MLP neurons of a small language model. Each row is named by its layer, matrix (up: input weights; down: output weights) and neuron, and shows model dimensions 128-191. Each number is 50 + 10 x the weight over its row's rms, rounded and kept within 0 to 99.
Before each neuron's rows, "fires on" lists the tokens most often at its 100 highest values on Wikipedia text that the model never trained on. A number after a token or word is its count.

fires on: "il" 26, "ev" 7, "ile" 7, "ain" 7, "en" 5
L6.up432:48 66 46 47 56 45 44 43 45 50 64 73 43 40 39 63 67 35 68 51 69 54 47 65 59 50 57 57 50 55 47 42 57 54 46 46 48 44 49 56 57 52 50 43 55 45 59 43 60 46 56 37 49 55 70 38 44 49 40 37 47 38 60 56
L6.down432:50 52 44 53 48 42 53 41 43 63 51 42 55 64 51 49 53 42 50 53 35 60 50 49 56 65 55 55 56 40 38 52 58 44 53 71 47 53 70 39 27 46 46 58 50 46 40 47 54 40 41 66 47 58 46 38 58 53 52 42 37 39 53 41

fires on: " se" 15, "se" 11, "s" 10, "th" 8, "e" 6, " att" 6
L10.up258:51 53 49 48 57 47 48 51 42 34 63 57 51 62 52 63 39 40 62 49 49 38 41 54 42 34 60 49 59 38 38 26 47 64 49 56 45 43 62 53 57 76 44 61 69 63 42 68 57 60 56 63 49 55 52 51 45 58 46 50 48 56 39 44
L10.down258:44 50 40 45 37 74 55 49 56 57 43 38 54 40 39 52 58 37 31 36 48 50 31 59 51 40 54 66 50 47 54 65 52 51 55 47 55 41 71 44 52 47 62 42 47 49 40 55 55 67 45 51 26 54 51 57 37 49 43 60 52 43 62 56

fires on: "ed" 26, "u" 11, "en" 7, "ated" 5, "st" 4, " inst" 4
L11.up30:65 49 50 48 63 51 41 61 77 48 71 52 52 44 67 39 72 42 54 79 45 53 50 59 46 47 57 52 43 76 58 45 42 44 44 65 56 52 50 55 44 42 61 58 51 59 40 32 33 45 38 40 54 47 47 33 36 49 51 50 48 59 49 51
L11.down30:50 55 53 50 44 62 59 47 36 59 56 43 45 61 55 52 38 39 37 40 40 45 38 51 65 52 49 41 53 51 52 53 48 59 36 50 53 33 26 57 52 62 44 57 46 46 46 53 39 59 61 51 43 52 35 49 60 55 55 44 61 45 53 35

fires on: "p" 22, " f" 15, "." 10, " comp" 6, "l" 4, "stit" 4
L17.up17:50 67 41 43 48 57 48 67 49 55 50 68 51 32 42 53 55 53 70 55 48 65 42 51 53 56 38 40 53 39 34 45 64 57 48 46 59 32 42 46 59 55 54 69 51 47 30 35 78 44 49 55 54 54 39 45 52 52 55 24 44 49 46 60
L17.down17:48 37 47 48 44 42 44 31 55 45 62 49 46 69 38 43 40 30 49 54 49 49 51 50 52 47 62 55 48 48 42 50 55 56 32 69 55 59 79 46 55 61 58 53 63 33 63 64 37 30 58 38 47 42 51 54 56 67 58 41 44 46 54 60

fires on: "," 43, "." 26, " −" 11, " +" 9
L20.up500:48 47 55 42 55 41 65 50 55 67 43 60 39 30 59 66 54 34 49 51 44 62 40 42 58 70 53 61 46 54 39 43 52 53 36 49 47 44 57 37 53 55 58 69 59 63 44 60 64 54 57 35 54 39 50 63 52 52 42 48 52 40 35 48
L20.down500:54 72 50 54 51 50 49 46 45 68 33 56 52 36 44 45 50 60 33 39 66 55 44 50 46 65 58 66 57 44 34 42 59 41 54 24 58 47 62 52 37 38 50 53 55 65 55 45 58 51 70 34 43 55 51 42 45 66 50 61 52 51 25 53

fires on: "." 32, "," 16, "8" 6
L19.up417:62 42 49 52 64 40 57 48 70 41 45 68 54 39 35 57 59 42 54 66 55 66 46 49 35 53 62 53 48 54 60 28 47 60 48 63 38 41 53 35 42 53 62 50 69 62 38 44 55 49 62 61 34 48 59 61 53 43 33 46 53 53 31 55
L19.down417:43 60 57 39 40 71 34 47 53 47 48 47 52 54 41 58 50 29 40 57 32 76 61 43 66 60 37 64 61 50 70 46 49 50 37 37 56 52 58 65 40 40 72 56 42 68 55 41 49 64 69 51 40 48 32 45 50 45 38 53 41 37 47 64

fires on: " Ed" 17, " J" 12, " m" 10, " T" 8, "-" 7, " Cent" 7
L19.up559:39 38 63 41 65 52 51 48 21 57 61 59 59 47 50 55 43 52 46 59 37 43 60 51 57 54 43 44 54 53 44 51 44 41 73 64 54 39 43 42 42 52 51 48 42 67 48 52 70 52 51 65 51 45 43 41 53 49 46 49 51 52 65 30
L19.down559:51 58 48 46 37 55 55 50 67 42 36 69 40 52 35 37 57 48 33 47 26 40 35 28 38 43 69 62 46 55 51 63 68 41 56 41 67 60 47 39 63 54 39 57 34 54 28 43 61 47 49 52 59 45 39 43 46 53 62 53 59 58 45 69

fires on: " e" 14, " n" 10, "en" 8, "er" 8, "ro" 5, " pro" 5
L17.up985:41 36 56 50 56 66 60 60 52 56 62 51 33 58 60 44 46 56 50 58 45 57 40 51 50 39 50 67 50 63 65 50 51 43 72 61 26 53 44 53 53 52 41 51 55 46 57 53 56 42 44 47 40 69 58 35 38 46 59 48 28 59 60 31
L17.down985:64 55 42 42 59 71 37 50 59 45 49 46 47 43 51 49 43 56 60 48 43 49 68 42 55 49 58 37 58 54 64 60 35 36 62 44 68 44 40 65 40 37 39 59 38 36 47 72 33 53 48 37 43 55 44 51 44 34 47 59 53 45 45 57

fires on: "ing" 24, "it" 8, "ay" 8, "ating" 8, "e" 6
L10.up781:53 59 45 34 63 57 66 40 75 51 57 53 44 43 43 53 58 43 50 38 35 46 41 68 52 61 68 69 49 63 51 38 51 56 51 36 58 52 41 49 41 62 44 81 62 51 47 51 54 36 46 54 60 51 47 51 53 49 47 26 50 54 66 69
L10.down781:41 41 44 42 43 54 61 53 41 40 57 49 45 39 44 41 39 58 52 68 35 68 35 44 49 49 57 48 61 69 59 57 58 46 49 50 68 60 34 43 46 40 46 58 52 64 51 49 43 54 35 53 52 48 40 36 53 56 61 54 55 64 49 51

fires on: ")" 35, ";" 16, "===" 8, " b" 7, ");" 5, " B" 5
L19.up21:58 67 53 42 59 44 39 74 72 62 47 52 32 39 39 51 53 41 46 43 40 41 40 51 47 46 56 68 54 71 59 50 51 54 60 41 37 57 45 62 43 55 48 44 30 34 47 42 38 44 59 48 59 40 39 47 55 63 40 29 33 51 60 68
L19.down21:56 66 34 61 47 53 49 40 30 50 66 37 49 47 49 49 40 51 49 59 52 60 45 56 65 44 45 55 32 53 48 49 41 69 46 46 68 59 67 53 56 49 49 57 69 55 69 45 36 47 72 59 71 60 57 65 48 44 69 39 50 52 54 40

fires on: "th" 19, " Rep" 8, "h" 8, " Th" 7, "if" 6, " th" 5
L17.up1006:54 51 40 52 39 44 49 55 53 48 50 64 39 44 74 67 57 43 37 54 60 59 48 58 67 56 54 58 64 34 33 59 33 33 56 45 51 31 35 42 45 52 51 46 67 50 37 45 70 41 45 59 60 45 58 36 48 38 47 52 63 43 72 43
L17.down1006:40 55 42 59 49 47 47 42 40 48 67 40 70 52 63 43 41 51 46 53 38 59 47 47 35 34 44 65 64 53 73 52 37 62 29 46 49 49 43 50 44 57 55 54 50 43 41 52 58 46 59 44 59 56 36 58 45 43 51 39 43 51 55 48

fires on: "ative" 23, "ish" 9, "eral" 6, "ic" 6, "ial" 5, "oint" 5
L4.up759:33 59 44 32 50 72 72 55 79 72 48 42 57 42 68 54 50 51 65 60 65 42 57 51 40 60 60 56 49 47 42 27 37 64 40 54 37 61 40 52 50 43 39 62 40 36 28 52 52 52 46 44 70 41 61 33 47 44 38 38 54 58 58 43
L4.down759:40 55 46 60 64 37 51 33 70 62 67 50 56 30 26 37 36 40 51 56 37 34 49 48 61 46 46 55 39 44 36 54 46 37 44 68 42 41 68 58 53 53 37 59 53 47 45 54 55 59 66 55 61 54 33 59 49 63 57 42 49 41 28 45

fires on: "e" 24, "ext" 11, "se" 8, "rain" 6, "by" 5, "ip" 5
L6.up893:55 50 36 45 61 64 47 48 36 61 68 51 40 48 63 56 56 51 52 48 53 52 39 41 46 45 54 56 38 46 32 43 41 51 58 48 36 42 47 77 64 58 39 62 64 56 58 42 51 57 38 57 66 59 42 40 35 42 43 53 47 38 48 35
L6.down893:53 52 44 65 39 50 74 26 39 51 54 54 63 59 42 31 58 29 39 47 50 38 40 51 53 44 52 62 64 64 57 41 53 55 53 52 60 42 42 54 46 25 66 44 47 56 54 49 57 48 54 42 43 23 44 41 46 37 32 62 38 67 51 62

fires on: "st" 18, "-" 12, " inst" 10, "er" 10, " v" 6
L19.up617:55 42 41 42 45 57 52 68 63 75 54 50 38 49 70 42 60 50 56 70 34 53 48 44 65 55 67 57 42 51 51 49 61 41 48 51 35 47 50 40 55 61 62 73 58 40 50 45 36 32 41 45 43 50 28 32 43 50 44 55 48 58 53 47
L19.down617:57 46 54 60 46 50 42 54 54 46 47 39 29 49 53 59 61 49 24 40 55 67 56 50 50 56 35 38 46 45 52 53 39 53 63 48 58 64 32 52 43 48 44 46 42 36 57 41 45 53 42 40 42 55 46 56 62 48 44 51 42 42 44 44

fires on: " the" 29, "," 12, " as" 7, " e" 6, " 1" 5
L19.up27:45 54 31 45 46 54 37 48 39 57 53 53 54 58 52 58 52 25 47 59 56 61 40 61 52 37 42 76 51 60 61 54 44 39 56 45 36 51 45 30 46 60 56 55 44 59 46 39 61 62 65 57 51 46 56 51 55 46 36 36 43 57 58 73
L19.down27:55 51 51 49 39 52 58 37 48 67 40 61 48 46 39 40 43 44 58 35 56 50 67 50 53 45 55 50 58 52 67 51 67 54 57 32 44 38 56 42 47 50 51 43 29 38 62 44 53 44 97 44 60 45 65 39 43 52 56 59 46 48 51 62

fires on: "an" 28, "m" 21, " by" 10, "en" 8, "n" 6, "ens" 4
L17.up1008:79 46 40 43 56 50 42 52 68 41 47 54 28 51 59 57 60 60 57 32 54 48 54 38 52 49 61 59 38 54 46 35 43 58 59 44 56 58 21 39 57 54 54 49 37 62 47 59 62 50 50 42 48 61 46 42 45 37 35 57 52 52 57 60
L17.down1008:28 60 38 41 30 57 59 37 55 74 43 46 40 56 69 44 52 43 53 47 50 29 47 54 44 43 43 39 62 42 66 48 58 54 50 50 55 51 46 39 58 36 54 53 57 50 43 51 41 40 37 31 44 65 52 46 37 55 47 49 68 55 48 64

fires on: "ol" 26, "che" 9, "m" 7, "l" 7, "v" 6, "vel" 5
L11.up100:68 53 57 51 47 58 44 38 50 54 36 40 38 36 52 46 51 38 57 51 46 47 52 62 54 65 34 55 62 48 47 48 52 61 40 50 50 54 56 43 37 45 64 53 62 58 54 38 47 46 46 63 68 54 54 52 61 35 50 29 33 45 40 46
L11.down100:55 62 66 52 62 39 45 55 45 71 55 63 36 55 37 69 44 47 49 46 45 63 63 44 59 68 48 59 60 50 51 55 60 46 34 48 50 64 44 28 46 41 42 58 41 46 49 41 45 39 46 53 61 56 44 58 67 46 48 44 22 59 42 67

fires on: " t" 26, "g" 13, " g" 13, " at" 9, " th" 6, " from" 6
L20.up205:37 44 67 51 56 34 54 56 48 51 55 61 49 57 52 68 60 46 54 55 31 36 57 34 53 43 44 46 52 42 35 52 36 56 55 62 42 49 50 65 48 66 59 48 43 52 57 50 51 54 50 52 69 45 57 51 58 45 54 46 32 42 47 48
L20.down205:53 44 45 54 49 64 39 60 62 59 59 58 60 35 50 24 37 50 50 31 62 46 63 39 31 55 53 52 51 46 61 57 45 52 55 60 56 38 48 54 54 50 48 55 55 46 58 47 48 50 44 66 48 57 36 58 48 34 69 48 55 54 42 46

fires on: "." 23, " sub" 14, " Con" 8, " ab" 8, " up" 6, " down" 5
L19.up832:46 70 69 34 37 48 53 52 55 47 63 47 55 48 56 48 40 29 65 63 39 49 50 45 36 47 41 59 48 41 40 28 51 46 38 32 51 37 56 32 73 51 49 51 43 63 42 51 59 49 40 62 60 60 45 59 54 39 50 48 40 36 38 40
L19.down832:69 41 56 62 52 42 56 44 46 67 44 49 51 45 41 48 50 48 24 56 48 56 44 47 51 63 39 54 45 53 50 40 43 65 63 63 46 63 37 52 44 45 73 49 47 48 43 48 44 45 38 37 46 61 41 50 70 53 45 54 57 63 66 24

fires on: " " 20, " he" 9, " o" 8, " they" 7, " I" 7, "s" 5
L20.up559:36 61 38 37 64 50 37 33 65 42 45 42 46 65 44 67 47 34 56 50 59 56 53 35 67 30 60 54 57 50 29 44 48 53 68 61 42 54 45 36 50 67 59 62 46 59 49 51 31 32 39 44 36 33 52 44 41 52 34 55 45 54 53 39
L20.down559:60 27 67 54 44 71 52 56 36 51 28 55 30 41 59 57 43 56 66 41 52 55 55 61 53 57 53 59 49 55 52 54 46 48 49 65 61 34 43 43 53 52 44 38 55 41 35 47 38 41 55 62 68 53 59 52 47 64 42 58 57 67 54 61

fires on: "at" 35, "h" 11, "th" 6, "an" 6, "y" 5
L10.up96:40 34 55 53 59 32 26 46 48 67 65 43 32 41 55 55 39 42 71 69 57 53 56 59 45 60 62 63 55 39 38 47 54 60 50 60 42 40 39 45 48 44 52 46 53 58 45 40 52 71 45 40 40 52 56 45 51 29 42 36 57 54 64 57
L10.down96:47 51 59 76 60 40 52 39 33 57 49 38 34 41 47 35 45 64 62 36 43 39 46 43 55 56 41 49 35 62 55 34 57 42 43 49 41 40 55 49 56 56 58 53 57 51 41 46 57 47 36 60 32 53 43 36 41 44 50 39 49 54 57 52

fires on: "ial" 15, "ic" 15, "are" 9, "al" 8, "ed" 7
L4.up662:61 33 49 42 43 71 48 45 50 64 55 47 41 45 43 36 53 58 58 59 52 39 39 54 43 63 55 50 54 64 50 32 50 76 49 49 36 52 47 55 29 46 48 50 46 56 37 43 69 30 55 59 67 57 53 49 40 51 43 32 50 30 61 47
L4.down662:49 64 31 40 60 43 63 54 48 48 36 56 47 36 42 45 55 49 40 38 57 58 55 56 53 38 51 36 48 49 52 41 57 49 59 59 49 41 59 51 57 39 41 51 50 62 49 62 51 66 51 46 70 52 44 46 60 60 46 67 45 40 49 40

fires on: " also" 20, " both" 15, " not" 11, " only" 5, "ten" 5, "," 5
L15.up502:44 64 41 44 39 42 52 49 45 52 63 33 49 58 44 52 60 52 49 64 47 42 26 46 53 54 43 60 47 70 45 40 23 68 25 65 57 40 51 53 65 55 68 65 53 62 38 51 49 38 61 42 53 44 66 46 39 38 66 40 51 45 42 61
L15.down502:53 47 59 42 59 61 34 48 46 45 41 57 62 64 47 37 32 53 60 66 60 49 53 48 43 57 56 57 73 49 57 56 62 69 56 59 43 49 70 32 60 72 57 56 51 37 36 37 51 55 76 57 52 45 45 48 42 56 49 49 43 47 56 49

fires on: "-" 43, " am" 6, "c" 5, "." 4
L10.up389:52 46 41 38 06 53 44 42 70 32 48 39 51 50 58 40 47 49 51 58 49 54 33 42 47 60 40 63 49 39 53 46 64 71 46 65 46 34 68 39 49 51 53 55 56 50 65 42 54 59 35 60 55 31 50 42 54 30 66 41 39 58 37 73
L10.down389:47 52 47 52 68 41 54 55 36 47 24 62 48 39 41 42 52 46 41 45 47 43 58 57 39 50 67 48 45 48 64 53 57 55 56 51 57 44 38 48 46 43 55 53 55 60 35 57 48 46 39 53 33 55 44 54 73 45 47 45 55 54 54 44

fires on: "u" 18, "al" 11, " r" 7, "ol" 5, "ost" 5, "l" 5
L15.up932:63 47 58 50 38 73 33 56 56 57 45 50 29 48 46 52 51 45 30 45 46 48 48 60 41 47 42 56 33 68 35 39 49 36 31 42 39 41 57 52 46 46 51 59 51 51 69 42 45 52 31 62 59 46 49 45 39 45 37 50 47 41 44 49
L15.down932:64 56 65 52 51 49 43 78 50 58 63 53 55 38 65 52 63 53 62 58 42 43 61 50 48 45 44 46 49 26 54 47 57 49 57 51 53 60 58 46 41 51 63 49 21 47 47 37 62 41 60 50 41 71 42 40 46 44 55 54 35 57 37 57

fires on: " n" 13, "o" 9, " ro" 9, " in" 8, "ro" 7, "u" 5
L15.up681:54 65 51 45 19 59 47 57 43 58 58 54 51 19 53 54 61 48 39 42 57 54 53 61 37 42 53 36 53 60 34 47 45 50 36 38 40 40 48 53 58 55 68 40 51 56 31 60 34 30 41 48 48 58 57 37 69 56 43 55 44 53 35 55
L15.down681:63 46 52 38 48 63 52 47 52 37 34 33 52 68 29 46 56 47 59 60 60 58 44 51 39 42 44 35 37 56 61 36 49 51 55 54 37 45 48 46 72 54 53 34 63 51 48 48 58 35 51 57 38 52 47 51 54 47 47 52 54 62 48 48

fires on: " T" 29, " t" 16, "T" 9, "t" 8, "h" 7, "th" 5
L19.up64:61 45 51 49 32 53 47 57 52 47 60 52 62 53 65 43 54 58 50 47 53 52 56 48 36 68 51 69 54 49 54 63 41 56 44 52 65 43 40 52 45 62 54 29 56 47 58 41 48 43 49 46 61 45 40 42 49 31 51 58 37 52 77 52
L19.down64:49 58 54 67 42 47 25 64 40 41 60 57 38 63 59 58 32 63 52 66 49 57 59 47 56 27 34 47 38 60 56 56 53 72 54 51 66 61 38 53 48 38 46 57 51 61 62 68 58 47 52 39 58 63 61 64 39 35 38 46 51 33 44 61

fires on: "al" 26, "ident" 23, "ang" 9, "y" 9, "ad" 8
L4.up743:44 47 53 62 43 38 58 49 60 47 43 53 42 70 30 58 53 49 44 45 31 65 43 45 43 47 28 46 39 37 59 63 70 59 46 45 49 54 27 38 36 50 38 47 44 46 52 48 61 47 43 65 60 38 40 51 45 49 70 58 48 45 39 54
L4.down743:32 58 54 48 44 37 34 58 64 51 57 47 43 46 36 30 46 32 48 35 38 59 50 48 48 46 29 44 40 48 55 62 44 55 49 51 43 48 34 44 56 54 40 62 53 50 54 63 35 50 41 73 30 53 38 42 51 63 57 30 46 79 34 65

fires on: " N" 19, " n" 14, " T" 13, "-" 10, " B" 5
L19.up120:64 54 52 32 48 47 55 40 42 44 53 53 57 41 50 64 70 52 53 51 50 34 59 45 41 63 65 57 46 50 22 58 54 56 55 36 47 60 32 49 45 38 57 39 43 56 59 35 63 46 31 59 58 34 65 66 44 61 45 54 37 37 49 58
L19.down120:40 44 53 36 55 41 39 47 57 61 62 60 37 40 52 58 63 48 47 57 56 51 56 52 48 57 49 53 52 49 43 49 65 59 51 58 59 68 43 48 66 45 48 41 48 51 48 53 61 43 52 51 53 50 55 45 51 46 51 41 41 61 45 35

fires on: " for" 23, " on" 13, " of" 10, "." 9, "p" 9, "|" 7
L19.up460:40 44 61 32 42 50 40 64 46 60 60 55 61 45 53 50 51 49 70 53 51 47 51 49 55 65 46 42 49 18 33 37 51 59 53 51 46 43 53 49 70 50 70 56 68 35 43 35 53 56 67 47 40 50 49 45 39 53 38 35 46 51 62 38
L19.down460:51 53 46 70 46 50 40 51 50 62 51 50 58 50 55 49 64 39 48 46 47 42 47 51 53 53 40 54 49 53 43 41 56 49 37 62 54 49 42 51 41 52 58 55 49 31 52 59 60 40 68 57 55 57 60 47 45 69 32 40 52 42 37 35

fires on: "th" 28, "ath" 15, "p" 14, "eth" 10, "ay" 8, "h" 5
L6.up917:41 48 55 53 29 31 46 67 44 30 46 58 41 43 55 60 41 48 66 68 63 59 45 57 59 58 59 61 33 39 42 44 52 63 38 36 56 49 45 43 54 43 54 47 55 59 26 39 59 55 63 44 61 54 40 39 54 47 46 49 56 49 76 56
L6.down917:51 51 68 70 43 53 57 61 45 56 54 44 59 44 41 43 55 63 49 33 52 41 75 52 57 32 54 64 47 36 40 41 46 51 59 43 43 53 49 63 44 34 61 61 54 41 43 37 49 35 41 55 66 45 60 72 51 56 51 50 49 45 52 48

fires on: "ound" 23, "art" 11, "ak" 11, "il" 8, "d" 7, "uel" 6
L6.up434:40 36 43 40 55 47 41 52 68 40 56 35 46 47 64 63 46 59 63 59 49 65 54 47 37 56 37 42 37 43 39 44 43 69 34 62 42 41 40 34 52 36 70 43 61 48 24 26 55 56 40 49 58 43 45 53 57 55 51 48 43 33 44 68
L6.down434:53 46 47 32 60 53 47 59 36 40 37 44 49 49 44 47 58 49 51 45 53 49 40 50 42 40 42 46 57 41 53 36 55 40 51 80 50 57 63 77 49 66 54 43 51 53 46 56 41 41 58 65 51 35 45 51 45 58 60 57 35 45 41 28

fires on: "en" 23, "ac" 8, "il" 8, "ad" 8, "ost" 6, "i" 6
L15.up737:45 47 34 47 52 35 48 56 49 38 61 49 38 46 75 49 58 67 62 62 55 56 62 67 62 43 37 49 42 55 56 49 55 60 35 52 40 40 60 55 56 83 66 57 56 53 51 38 44 55 49 42 37 55 55 37 69 59 51 49 37 44 54 43
L15.down737:55 53 37 24 43 54 47 55 65 33 44 56 44 69 46 60 30 45 35 60 45 57 63 41 48 62 45 60 53 52 31 63 52 42 43 58 56 53 37 27 45 36 38 48 37 55 59 45 50 50 33 44 37 51 52 41 50 53 70 45 63 40 64 40

fires on: "r" 22, " In" 20, "el" 5, " in" 5, "ir" 4
L20.up77:32 43 47 53 60 68 34 36 59 39 53 58 44 53 49 57 43 48 57 41 57 51 61 57 52 45 55 44 82 48 63 49 59 64 71 52 41 32 60 50 71 53 50 41 50 44 57 48 46 63 41 57 42 48 41 46 60 38 38 63 39 82 45 54
L20.down77:59 41 54 48 43 48 72 58 48 45 38 46 48 47 38 48 30 40 52 53 38 53 36 36 47 61 40 53 56 41 42 57 43 55 51 60 55 63 41 68 71 38 48 52 47 50 47 58 33 59 78 58 22 61 38 53 40 45 52 56 67 34 52 20

fires on: "C" 16, " of" 13, " at" 10, "-" 8, "ac" 5, "c" 5
L20.up101:37 45 36 53 57 55 45 50 73 41 43 41 52 43 56 43 61 43 35 50 38 44 45 43 59 55 50 45 63 54 47 54 62 65 44 38 35 37 60 27 22 56 42 47 55 47 47 33 66 59 54 33 59 27 61 57 46 45 73 40 34 58 45 50
L20.down101:61 59 46 51 51 44 44 43 34 63 48 51 46 47 61 51 42 52 61 34 38 45 43 54 38 43 48 47 45 45 56 78 56 47 57 38 58 52 62 51 64 43 77 62 64 60 42 34 46 64 30 49 55 43 35 37 52 55 44 43 51 63 51 50

fires on: "f" 12, "r" 10, "ur" 9, "if" 7, "uch" 6, " r" 6
L11.up359:62 47 43 40 48 62 40 61 58 46 58 76 50 47 54 53 54 44 58 57 51 65 40 41 61 61 52 52 47 69 67 51 40 37 53 43 49 50 39 40 44 63 43 62 55 67 61 42 56 34 55 41 54 59 52 33 53 49 51 50 58 69 68 59
L11.down359:48 56 59 44 32 39 56 27 49 56 45 51 57 68 48 51 55 33 58 50 64 56 50 47 31 55 39 64 53 34 42 50 46 53 44 45 50 38 51 44 60 48 54 32 46 55 40 49 31 47 44 58 58 50 61 54 41 66 52 33 50 33 47 66

fires on: "h" 13, "th" 12, "m" 10, "cc" 9, "f" 8, "ch" 8
L17.up678:52 54 49 48 52 62 44 63 54 50 65 64 57 26 54 51 59 46 48 46 60 77 32 73 38 55 38 45 49 43 61 50 46 59 44 51 46 51 52 55 42 64 62 62 46 49 38 54 46 58 42 54 57 43 37 68 33 46 52 58 56 60 49 50
L17.down678:46 53 45 51 60 54 63 47 53 54 61 38 53 40 52 51 48 54 51 55 62 61 58 60 41 62 53 45 56 54 43 42 53 54 67 39 57 42 50 46 59 48 51 47 50 56 54 56 50 45 68 43 50 41 56 51 52 46 60 48 64 45 52 58

fires on: ":" 27, " |" 21, "y" 13, " the" 4, "an" 4, "a" 4
L19.up286:46 58 39 59 62 50 31 59 69 62 56 65 32 54 57 76 69 46 58 53 43 51 45 42 73 49 28 43 64 38 46 49 57 55 57 43 46 43 41 50 55 48 47 41 48 50 53 41 61 42 56 43 64 37 57 54 27 46 38 36 61 41 57 54
L19.down286:45 62 47 34 66 69 59 50 42 56 50 39 48 49 49 44 42 69 31 43 37 45 53 40 49 41 47 56 57 60 50 37 52 67 53 59 62 41 71 58 61 39 38 48 29 49 58 72 60 44 77 46 54 49 57 63 33 60 53 65 33 34 55 47

fires on: "il" 20, "ill" 8, "ound" 6, "old" 6, "ark" 5, "ir" 5
L10.up531:41 63 56 43 50 66 34 59 53 49 55 32 63 45 71 49 45 51 47 65 53 38 51 43 38 55 51 40 50 59 49 47 38 55 50 57 42 54 59 41 34 21 50 49 56 41 39 39 53 27 39 66 48 40 60 50 55 57 40 48 52 41 62 27
L10.down531:43 52 41 35 51 53 45 37 59 57 46 64 48 65 50 54 64 48 53 41 34 65 46 68 37 58 52 44 62 63 44 55 45 48 36 66 53 42 66 63 54 60 51 32 45 57 66 46 42 48 59 43 53 49 53 39 56 49 72 37 58 42 42 51

fires on: "g" 16, "C" 16, "c" 15, " at" 12, " as" 9, "W" 9
L4.up584:39 44 46 55 42 30 60 45 57 63 53 67 70 50 48 57 55 44 70 54 52 49 43 58 63 43 62 52 61 40 60 57 47 47 52 52 39 50 73 44 38 41 45 48 53 49 62 41 75 61 41 51 51 47 51 46 56 50 36 43 52 49 57 42
L4.down584:35 47 53 58 57 55 46 54 42 58 48 52 39 41 37 51 34 56 43 59 34 54 55 42 52 58 46 56 58 47 50 53 53 51 36 39 62 52 66 51 53 56 49 43 46 55 54 66 22 63 53 49 50 57 53 46 52 59 59 63 36 43 35 59

fires on: "en" 18, "f" 9, "os" 8, "at" 8, "ur" 8, "ad" 6
L6.up242:47 56 54 41 56 40 33 64 49 34 48 51 42 51 69 45 61 58 70 38 55 56 35 49 67 53 45 50 48 53 64 51 44 51 56 36 49 51 35 54 57 54 50 72 58 68 52 47 53 48 43 35 51 43 58 31 53 59 42 43 47 75 58 56
L6.down242:53 64 57 32 48 23 55 38 49 47 46 40 58 63 43 47 48 36 28 52 46 44 38 61 54 65 46 64 60 52 49 50 46 43 64 33 60 41 52 45 15 38 53 56 22 54 66 70 62 30 53 55 61 39 55 44 53 69 56 40 58 32 40 50

fires on: "an" 30, "en" 27, " sign" 11, " medal" 7
L4.up681:75 55 51 29 56 61 44 33 41 45 38 48 50 54 45 43 59 48 54 54 59 53 40 42 50 51 68 50 51 75 54 25 61 47 62 51 49 44 45 52 57 50 34 66 51 71 32 55 53 37 47 45 54 61 51 37 44 37 38 46 53 45 31 52
L4.down681:45 40 56 49 55 42 47 72 57 43 47 52 46 49 42 50 61 53 42 42 54 36 56 63 56 50 39 45 47 33 42 31 56 43 61 47 28 61 51 63 46 36 51 43 50 48 47 62 23 48 49 44 47 70 68 49 57 40 54 59 71 58 59 38

fires on: " the" 30, " of" 13, "," 12, " in" 11
L17.up497:36 44 43 61 37 50 44 59 49 67 44 58 45 49 42 38 54 32 48 48 55 65 45 54 52 39 54 56 55 47 54 46 42 41 56 39 36 61 54 44 68 71 45 50 46 56 38 40 45 42 65 55 57 42 56 52 58 45 41 44 39 26 70 48
L17.down497:60 31 51 54 48 45 59 50 54 46 38 44 62 48 60 44 39 62 43 43 44 45 38 55 44 51 53 42 44 50 46 43 52 69 54 59 55 56 56 77 50 49 50 49 48 57 42 60 57 44 99 39 41 56 43 46 48 50 51 46 55 52 44 48

fires on: "ing" 37, "qu" 12, "ate" 10, "ating" 6, "ive" 5
L4.up130:56 60 47 47 50 36 51 35 79 42 54 59 40 42 52 55 46 45 66 61 43 41 39 60 64 65 59 50 57 73 28 27 38 55 54 43 39 49 63 38 36 66 45 65 68 56 51 37 49 50 36 57 54 67 51 44 44 56 64 36 53 55 51 40
L4.down130:51 51 57 48 37 38 53 56 34 58 48 56 46 46 46 46 59 49 60 43 36 33 52 58 52 55 57 51 39 57 66 38 60 49 40 43 45 61 52 41 40 46 35 64 42 45 42 71 53 42 62 23 53 48 31 43 48 53 35 52 53 63 34 59

fires on: "o" 51, " for" 6
L20.up884:35 55 64 42 51 57 40 61 54 46 52 64 55 23 42 56 48 51 47 54 48 59 46 63 54 51 51 66 46 52 46 50 27 35 41 52 35 45 44 37 56 56 73 51 85 54 41 57 48 56 35 77 50 46 53 48 64 51 37 63 58 61 48 35
L20.down884:47 46 52 66 52 46 37 41 49 59 40 57 58 63 47 53 58 29 38 38 48 67 58 62 48 60 48 39 44 46 40 49 59 47 61 45 39 37 30 38 61 58 54 30 45 51 54 57 58 27 52 54 55 62 67 45 45 38 40 45 57 45 40 60